config = dict(
    norm_eps=1e-06,
    final_lr_fraction=0.1,
    batch_tokens=262144,
    max_seq_len=1024,
    doc_mask=True,
)
MLP neurons of a small language model. Each row is named by its layer, matrix (up: input weights; down: output weights) and neuron, and shows model dimensions 48-175. Each number is 128 + 32 x the weight over its row's rms, rounded and kept within 0 to 255. Numbers have three digits each.
Before each neuron's rows, "raises" lists the tokens whose logits its output raises most directly, leaving later layers aside.

raises: " ", " April", " February", " March", " October"
L6.up78:201176125166123146167143129154102136094115118130091112141091140189099108131092117150088109111152124153132149149152141130085124098139135149082171107112106167114122076094199153103108109087146147130131113121075191136127122149079205089177129120190128113148102141152157102114064186119074084123108107115097102070103153161095107144093091113121195151119174147122112127131146140161063181135178
L6.down78:139077102092149177123095101156153147117109133094138138144106125170095157124133127145139113137119088150076136152092073173145100095116089102127125092135102160114142157149168173120124155116113143154136151109129094111115094161103095134062097121113111151080151110150154120102130095134127150132124115107046123095180063154143070137109141158118108103134182129167094159039183087133119105104136

raises: "ense", "ens", "ides", "ica", "i"
L7.up1429:209130165097120119060119165146183070077072153115102112101148159097095157136083124172108183142081186139126126122117114121115112165189106098159144066180081108130136130065100126233131108141074136079133132185072170105124138099170108124107145113119083071142134104120149122167135158113110131091117135149193122141143122121120097129141123099129162160120163090188161191101091082124143080112124
L7.down1429:106149127159120123129112138166110119151062167142129132097060084193180176154086120101111142195089150074117114036104173174121141162159116097138137132108153084130159169119095108111159132089134119160163127103136098115165159072124147108098188097106145131131082111146182187149156111140139134168148135124125140141117207128137122132143161091194139121090148165186139058115104124186116101118112

raises: "er", "ation", "ers", "ments", "ment"
L7.up378:118130110088128059138124124144120105180133127125142149100163145048141106088168151098145136071130107167155120198174122102100083133084098128138154102129132075180112205139167128159114130168101174118067105127139126107171075097119168170134145215087134111165101145126139090091116164098129114135100156135151111069087071144153115049187190138094118111136147124126205183138072135187124124150114
L7.down378:124140098132148155142134125115138120194139134096092142138116145127104125120166133117136133201169113208096092153138083099085169197158148152098111121091129113058180113168149133098129110096107140111107098104063176126099110072107147202139166143153123111151113157088140203165089145169143137096144132154114109152099120125168090102165126177135124179115134169168121152156139130100089144148093

raises: "ta", "ti", "tar", "t", "ić"
L7.up1230:125130169149208069137083132165072137177121128149052132149148134163107112178117146187143086175072160134107127086140198123133161145160112111128071108060104139121099117104091101107134119085143126097082127166111058135136171103065111127080120167118140098122148096153133105122127109076101127103155107188119128177070120118155135146145114136157116075137124117113132164139112141124159074126184
L7.down1230:103090130139185098123142132103219124151136141188129080164182149102038152131123102197117119150117116139126114088163100165175161149136159148176150115138142157102143134120091152126104164109158106165152164108158121154137076061163091173162100142112038119118147094184157153146128128122077138118133123129078149151066140158123131179139145127130081113058042143189130132150102167108176088127099

raises: ".", " .", ".\n\n", ".)", ".\n"
L6.up474:172118107054100173182138106111123157127156096143164148159170082109142094124171099149096119145143103145108143087148134120157205149053217096126147143205124130160111193078169175096105105067146120092149093175167134134135193153159078135152120122167140168071062040137103097121127130129103072185136183114154168112127137151149160182164104141149174107111106138129132164124142097086130108136120
L6.down474:154149108139065167134160146145142124162139072127173115131129159133092117137119152115167124168132114186128099114184139164083112151136146158112100119095134089067099127145109110206150131155111160184139112121165149153090090127125108168103120151160115174113148090130115161095101132108125117149173088137075121166163121134119090134094139153085120164150116101097020184144126147141131146118075

raises: "id", "-G", "ida", "ate", " of"
L7.up277:120132159146190156153169132181096126099127109119158111107174086134133131091115068138127115135137145109106114072125114142100121094134157154134119136158126146089053122113150147160169113138126155137141127094115095096137172187096081150069085106123120118118169151131080155108141140113115138130130108072113119162158093140161119130165131171079193082198154131167122113188139139129144082121128
L7.down277:131101113152162163099152137119108100040113119111148085170132140114053111136114131108109165076115109155139096147168169091123190111080124153140138143109115144112163149114146125116112157149160109152153103107146105108116118134162165118114108060102128090160103202173157124092176164160079128105130162154123097114112167036175083072172122120134159115171092126096150127126110171153064076104098

raises: "ails", "ments", "ings", "ies", "ests"
L6.up555:168104162154152075120177154140118085107126142141101142140086135113135118155132081122115183129094176150143103056108156182125083084159112108166158168143133108114128088127170139110121086101130112138112110157081085087059145120144166108123135156179084129102204067050129126112164095126124110101126134090092125211144150161127114154125191131087096110134103090176136104131133108117073112129079
L6.down555:145131159172139147148106107077122150097107151090128181055160135147124133134148175169112177135075056096112166103128103126124090182121076062124101165139125121150137067094087099135094130132109189084148121096158107119157131131144153116134188142121107132141119119130098045107121163163141103140136110182093123130076147138172189191088112129125083109115126094082110144101151185137081129138078

raises: "al", "ally", "ary", "ality", "als"
L6.up977:165160164146190085199161153163123127114127135125104136137116119115081090112086148133127109206148132146061143110098129104136056083060145186156168110091131111066063161154100126080164136123102103090114102180126187079119129130135122170084096087144093162119138180113157148148089123160070191170132105082138086098159111147140098087116124168067113147167114140152119098179131104183105127139089
L6.down977:162083152168205141146172123118139136101125192114121121152162111102120181056117110171099078147089170113111091119140123157127110125114160108121138136097175170130082166113124142118177148166135128074093152164129098134067106082183154087099183098145096052092150145105144186113178137135144094151104187127130083159150096104092122141095067128162108198079143103131103128155112098161139132151096

raises: "II", "X", "V", "I", "str"
L7.up1364:116143135113127092098144090110147084194169103148182144136200094111157139152093141208135085105087156116174111103179139162131129174144132081159089131118146144125134172097170122170184121122108139112129136145143107132116079143052106108133170124127215089132150081138078137110161142143143131165176176148095094140095129140164124155136101123140101122135140106158169091106166122137156110142128
L7.down1364:092129118094099119082134096121093095213126167093176131136160087217175159127123121112134159136167046118102121093192118145094102142175145189162169163108071124184127154168134056140157131123132107093124125101138134131085126132083119172141129140112110131123129132068152117131097184164146104110146139159174088129142072168163134078084118096145124136129120101142089134137197156165140147119102

raises: "ows", "ow", "ings", "ights", "ily"
L7.up1494:130115144130147123174129169099103207177097121102145128122183117070048124116139080142078144115140179114133163166142143140155120129153179177117090157121144115110156067093108128123163119075070136115119103046142175079095144131061134139035108149100127120102105209171167088159076204138147150157104073155084064139143163104172142113160103137151102147187071061152133157148116125091136120107136
L7.down1494:118158177096147129098170155117154159179119139096070131166078100115125179184146113148170162109160184129109116105076131135160135104078136085066114128129098120136127120122157108162119150106115094123091106146083127122175110132059179123136094128098146169160045175158111083123112134146102130127160092142122148099109147160078092130158149147118102101142172158219163120148110146155149107116115

raises: " they", " she", " he", " would", " it"
L7.up394:122091067095166160102145153126160125075150103151144103163083142193178082124093104129087135111117081113113144136245141160123120108126077113140128119133142110167119098121193106124112120177067129190125127125141086129062084161124145119113108114170138160120091092145124155074120152132178206138131155143188048135133139159120171097180105127119095100084158091119140116142194093137193128101145
L7.down394:161147079091148120140138157126065123105053155122122122136069143139167203142161075188096170201122103147126171154173131161117137082128102122083135144094135206096129165051185074121200089087133140108125106076091112193144124122113090163135117159138077202114148138138139165159106097114156172144109074166124147181150135185153151126142142142058094062112159192158152075119149144156083119183132

raises: "less", "ed", "ous", "ful", "ated"
L6.up1149:151117147145127142191144151154145147138144155129110162175111128076128064122151113102142130149197150122100105121121089071101162124116082050117191113121159102144128106138105060171159168145086078123118115149154090154126077166149119135155101200174162140143142146132157107123105155169095181100085079104114088051073119129111166194076190184068123174115071147132119160182143078097091145146087
L6.down1149:180117063194082132111145122146109175118156176113160125128133167117164137210108113090094119208136139081136165144127125103118123107108133138129121128171135127102148102122095129159150094139147101136113145173159160140109175123171134114091150147125148087156103142148162179115072172136149132133124142153134102162123147111116154113082126205096093180103147135176140144114128184133070154104150

raises: ".", ".\"", " .", ".S", "\"."
L6.up468:151121182068096137132111146079112125126121110147098108129082168100185157204141190073110081092070062111192142098119115130134186165103141147144112148130120098131108170106155048123173106055176136148129081136134066106116180106112102097101102129137190192172163126086120124164091133130133129139103093085180133159153135173173117118113131072045076091110078103119149186139051128137159123217136
L6.down468:170181125057110128126127142088141164124117105127124179161102101106163094088145149133131164112115193105164156124178109126145121134149126114105127145123154139125033173104105158112143143175106103170180140183120102107086116111153104131075059183091099119105127046140098177127143126183099194145152097064164098178147178162115138110122115124132120094134126118067170086172098136129115168168112

raises: "ult", "is", "ising", "ud", "iz"
L7.up1118:152135148150077138119121131148158154151133159169186109084095160076157152138119151187153120135077129137157161089161166139114120117044138179164082138118123034121132133111116094121075168174070099088132147130168097148161108134169193116137127110118145066147148118054148149182148158146111136148171095115151141100119093134138113174189121083138179084141109115137139085143147150106111168150083
L7.down1118:143123109106091122133102186164183099099124119095132105092045051084146090108139058148166115115135112134097134142120130205119096175098198110063099111108138148108186136126139174099119129180131088134150175103123120125180114083094087095112131093140079111168204087161155142128130137151084146157162146125132075119139121118130161165134133112121141135129083186143099108177171134147118136112090

raises: "ails", "ects", "ets", "ies", "its"
L7.up590:157133094118130118068201117131099103113103156120146143122150111095108115142103077180088125128115199158116106102102175148119091073126130122115168104135139142103125104111171086130144066156150155105085099131104097042089118134150139096112161103188121132091175085090155114109163068103116156085167090097110103183146183138087158096175143192057116117130134137217125148179125077137133125113132
L7.down590:147168122178139111134155146062178094143126139125158150070116161180153125145162109153113138163111131133137113146112173099120125148153080101131127167141119085133102094113109090126105125149107194082107134115129123153143115062151166128107196150181101147117154120117113069111128143124068118132159130123077106119177093126154119184112109119136099114105122116104144133134177102094111136132096

raises: "t", "ts", "ce", "ty", "tar"
L7.up1409:096140116086071142159109107119152106157127165158069188146153139108142096139134127203115100068192142159169148179194115169150136133150084120076097107071147164154085097133100122125062099102086108119107177088144149134166157168090120123108074167130117099153101094086102131123168165100199153119170106140161115169194140078102113147150127173095083091098146073139169142068124146130123157138070
L7.down1409:110108188183147082057071167199104108091118123206120076124111181204062099166156083136104090152151169120182146086139115107077092155079162115137173140141154132121182132146188151112042159175096167168136099135141092100178129085129144144144155128147137140145165108111135180124109122105149152118114140143135098065164156138131132148165126131129146099099105151157173103146055108126115215132154

raises: "ays", "ay", "h", "ho", "hib"
L7.up1176:073111144156170140179146166076133123129106146117181151140081096152085107137153141119152139111086148137130123142146175045119136126112064112147147070132055118130133181133178148127151094168123176189128094163130198076116193113116119134104120122113094146139054118144134127179137093128095121118136100109098142130093073125087103137153096156102147175131136132121119142107126117138107113123120
L7.down1176:128105108123164123167102172147135103110115078089103153110128106097138136086159099111161114106081142136121126129106155046165174129141149127185144071151085149080186156160167132103111112130153108105149113194124124081164122120226194139188117169143175117132145182102108092178176137124137109118153138137117110148171085180130119084098147137140096077101169113056152114114087105157127131093140

raises: "ed", "ured", "ended", "ated", "ered"
L7.up82:171126131104085119103177135141145077139143122189147100126128133136157102121159111139124118141156228153106199127158166112113147130123118082164165107101132128081115093169110105142148073113180121171137132105115096117109135084141144139095143104148134162105179150108146116085156115122118144102088119124183169112106128152123175075135183171127167092159154160201179172210149115145124096097121
L7.down82:126166106133127113162126144121145107155138126106112168109152142114116134152123104063077104065144160153063144054157142243092148156111099125135165101121175144148105093137188148154133113139132188126153151107101136114049112111123144126151142142132162087112088174099079169140068149133157151130071155078125137106150081154119120182070146132126122165110180128157168134114070129071173125138124

raises: ",", " it", " they", " she", "',"
L7.up499:161105116120113090068114128134132136120162082152160104139076131170183141167088110110146132113093093140101120150238148127171167095098078096137173150117131152136111090113191108086094111115101131163104084161128104130155129173130150153119074106182082146143104100142107140093177147181157192117158154147135089148149123147148172115162132123099094087110155122100118154153205081127197149116138
L7.down499:097111096159071134156043061109138171128148114117148114087123103138151134108160156124199137144101163151132162134129175155229182123157154102114184107194159138101137151149122148140111100104089113069104131113162083147187198152083119147146159083139170099095139108169100116144144130145103151092129115091120119130132133131155106127100145037123123044151094141092143110108137137104125144099149

raises: " being", " having", "atter", " which", " such"
L6.up469:157168133145123162111193123177145196113123134139159102123182088143150164147080150113138089152092174133070103160183138115072162112130095078118121152122132098090110129186064111064152146116165152127146111105123159084120083140152134137135120100079114079134132100147132111112136135078097075071113074147127181175182146170154054130175178119152123123085105184092100107160088166123118153143111
L6.down469:168179091138112156183115142110092103102095091121147123057107209099142148153070105106159094140130117166104146199209180133121127104080164101121074125168102169077107113146066170093149084148097135094105090103136130139105087092158085114126094142097172140125088109173123139077119163186098130132153157133149065115130119095155172124141110103174093136098144064112109131108094111106087128087082

raises: "ited", "ferred", "ended", "ued", "oted"
L6.up461:119176134147094143112137123144123150172125137138091102140139116141127098097070090083098153152124156145166116178111145146146127116133166124117147125106083113069129087161132138100151127146082175161137133095138051126165146142117122097142197103176141048139166110170173130131121189113086123090074079136101166182161111106170112159092189181093131129174129111113171157137091159070073136105143
L6.down461:140141104163169113137127164128125096159186172178059214104146102089105108136168095091153119083153131094131124094091088163167114184079119176159150132142109218088115119128197107189101144121135157122162141092156094107041176146091126125065148113083112072093153112076113155125088171141135143127129102132104053140161133099172099159036178078120161195068112093084130097142090132080140136119149

raises: " June", " February", " July", " April", " January"
L2.up1100:155097139124162119132101106186126140111144108135149144123110102112108111079101089193128067107113135128120147121119141153159140107135129154105148126150064134185093126086149186172123123110092122069167180129147104098148134187127126151171107146137144126128199092118136156139092122134111104087106078151090070102070127157124142107166142108116141117150133160101118102132128097176085175133169
L2.down1100:151102115138112127148168104120084214129139158092140171133156147109168139141192099095078180124120145099140136123154141176081147101164094144123116161151145122141151101161153131130135125114102144096173140124111145167116042117128113089127159112095144138139140151125147169120099084124167123191174096130154132163194151062114137139060129126090129111117194115148050130085167126118132115183150

raises: "ments", "en", "mer", "iven", "ment"
L3.up1425:058146135104125115156107118146150208169137151115121173033100122106088135121097089153135131174151153083116117206138114127163127150188133121118107138109095119125092217108089139152167140077129130139123138098131099163184126132123156187119103111175116112121089117183167119163102067155132108167105078082066153135144139170136133128126158087170151078128081168108144140107111104110156155166159
L3.down1425:141190150140113196085103093146138142171131114132106069074111094108094114213135149115082095073124165149128139168105168157077117099153120128129154170096087162131135137170079140119135129109123143143197139128127155082089129119103119183128094113132101126117109114173137110213164108164137087102120109154174108138105125098100121118100106082127179137118169117158113154125092108130116202152135

raises: "used", "ed", "ired", "ld", "ferred"
L6.up880:150112160132129105090181126134145043121171161200181077097096161083140111141221152158117105120147176138099144138134156132104145100149092109181123125122143135118078122130118118139146074075147099145102135119116141099131104094131135147101119122137128140158135112085169091152097105103067124098108186088142154106121119174098160064123148130108153108118122186207158161195151094177140130036140
L6.down880:115098124104147091183113175155168181138206151097093193082143173188113111146162151089152145070161133106147141107126131172133126191122114182158138125180124158093133099054142177157121116106086181160155153129136159142143134141140167091068141155103125084110100120105094121144062112103127130165106080146041153170135068117200066196088163093136135152096157119103143106077117148074122153160122

raises: "ments", "ment", "ements", "es", "ations"
L3.up1521:152156127140114138149130164097112161082132118101127119131158110123145158157114106083148117121137175156084146165139184172156153140138113181086145098102161129150037130108160075121114171119132154097107071137154133137087125078069192145073183148112140180164115134099124098157106140151115121104169083101162184068111087105158129157089115160089164140070086188123143145097125117200116136132109
L3.down1521:093157117170056099073137140166128168144054148091150120111148139119147122132138147092094137111189079131101083155115169153172139133146109164115076103112133176128107113152142094119121128130145136042107129135172130108171107120086119142114125178151125084161081115168131130178161102091148151128123139124122150092104144105027092121082121107064141150083137153109188117129089128082061145151121

raises: "an", "ans", "ani", "anish", "stitut"
L3.up565:064071098174101095100079120158102105117150072123113208132084126161118130087100122096156128159083138092097150125092137199125149137125114145055100167178147144153131162072046130115081079125126136175147113157172114164079067099113137105190096122105106124094128175140156121122147128130102121061090193148089117065143107121185098119143120090141091110099165115121161188175165130123159133208078
L3.down565:052107125166113142092106015151155140148150098083059099151090117159078166148152149093107084080141145134114176042088164173081123182149138147124148135128150103084127126093055122201171108150223163155157088086168135149169139107119115119176155155100127094123108093105116110128111175107098139122134117115151175117082167078111088143105148091159128169111083158113183117171091165144106119218109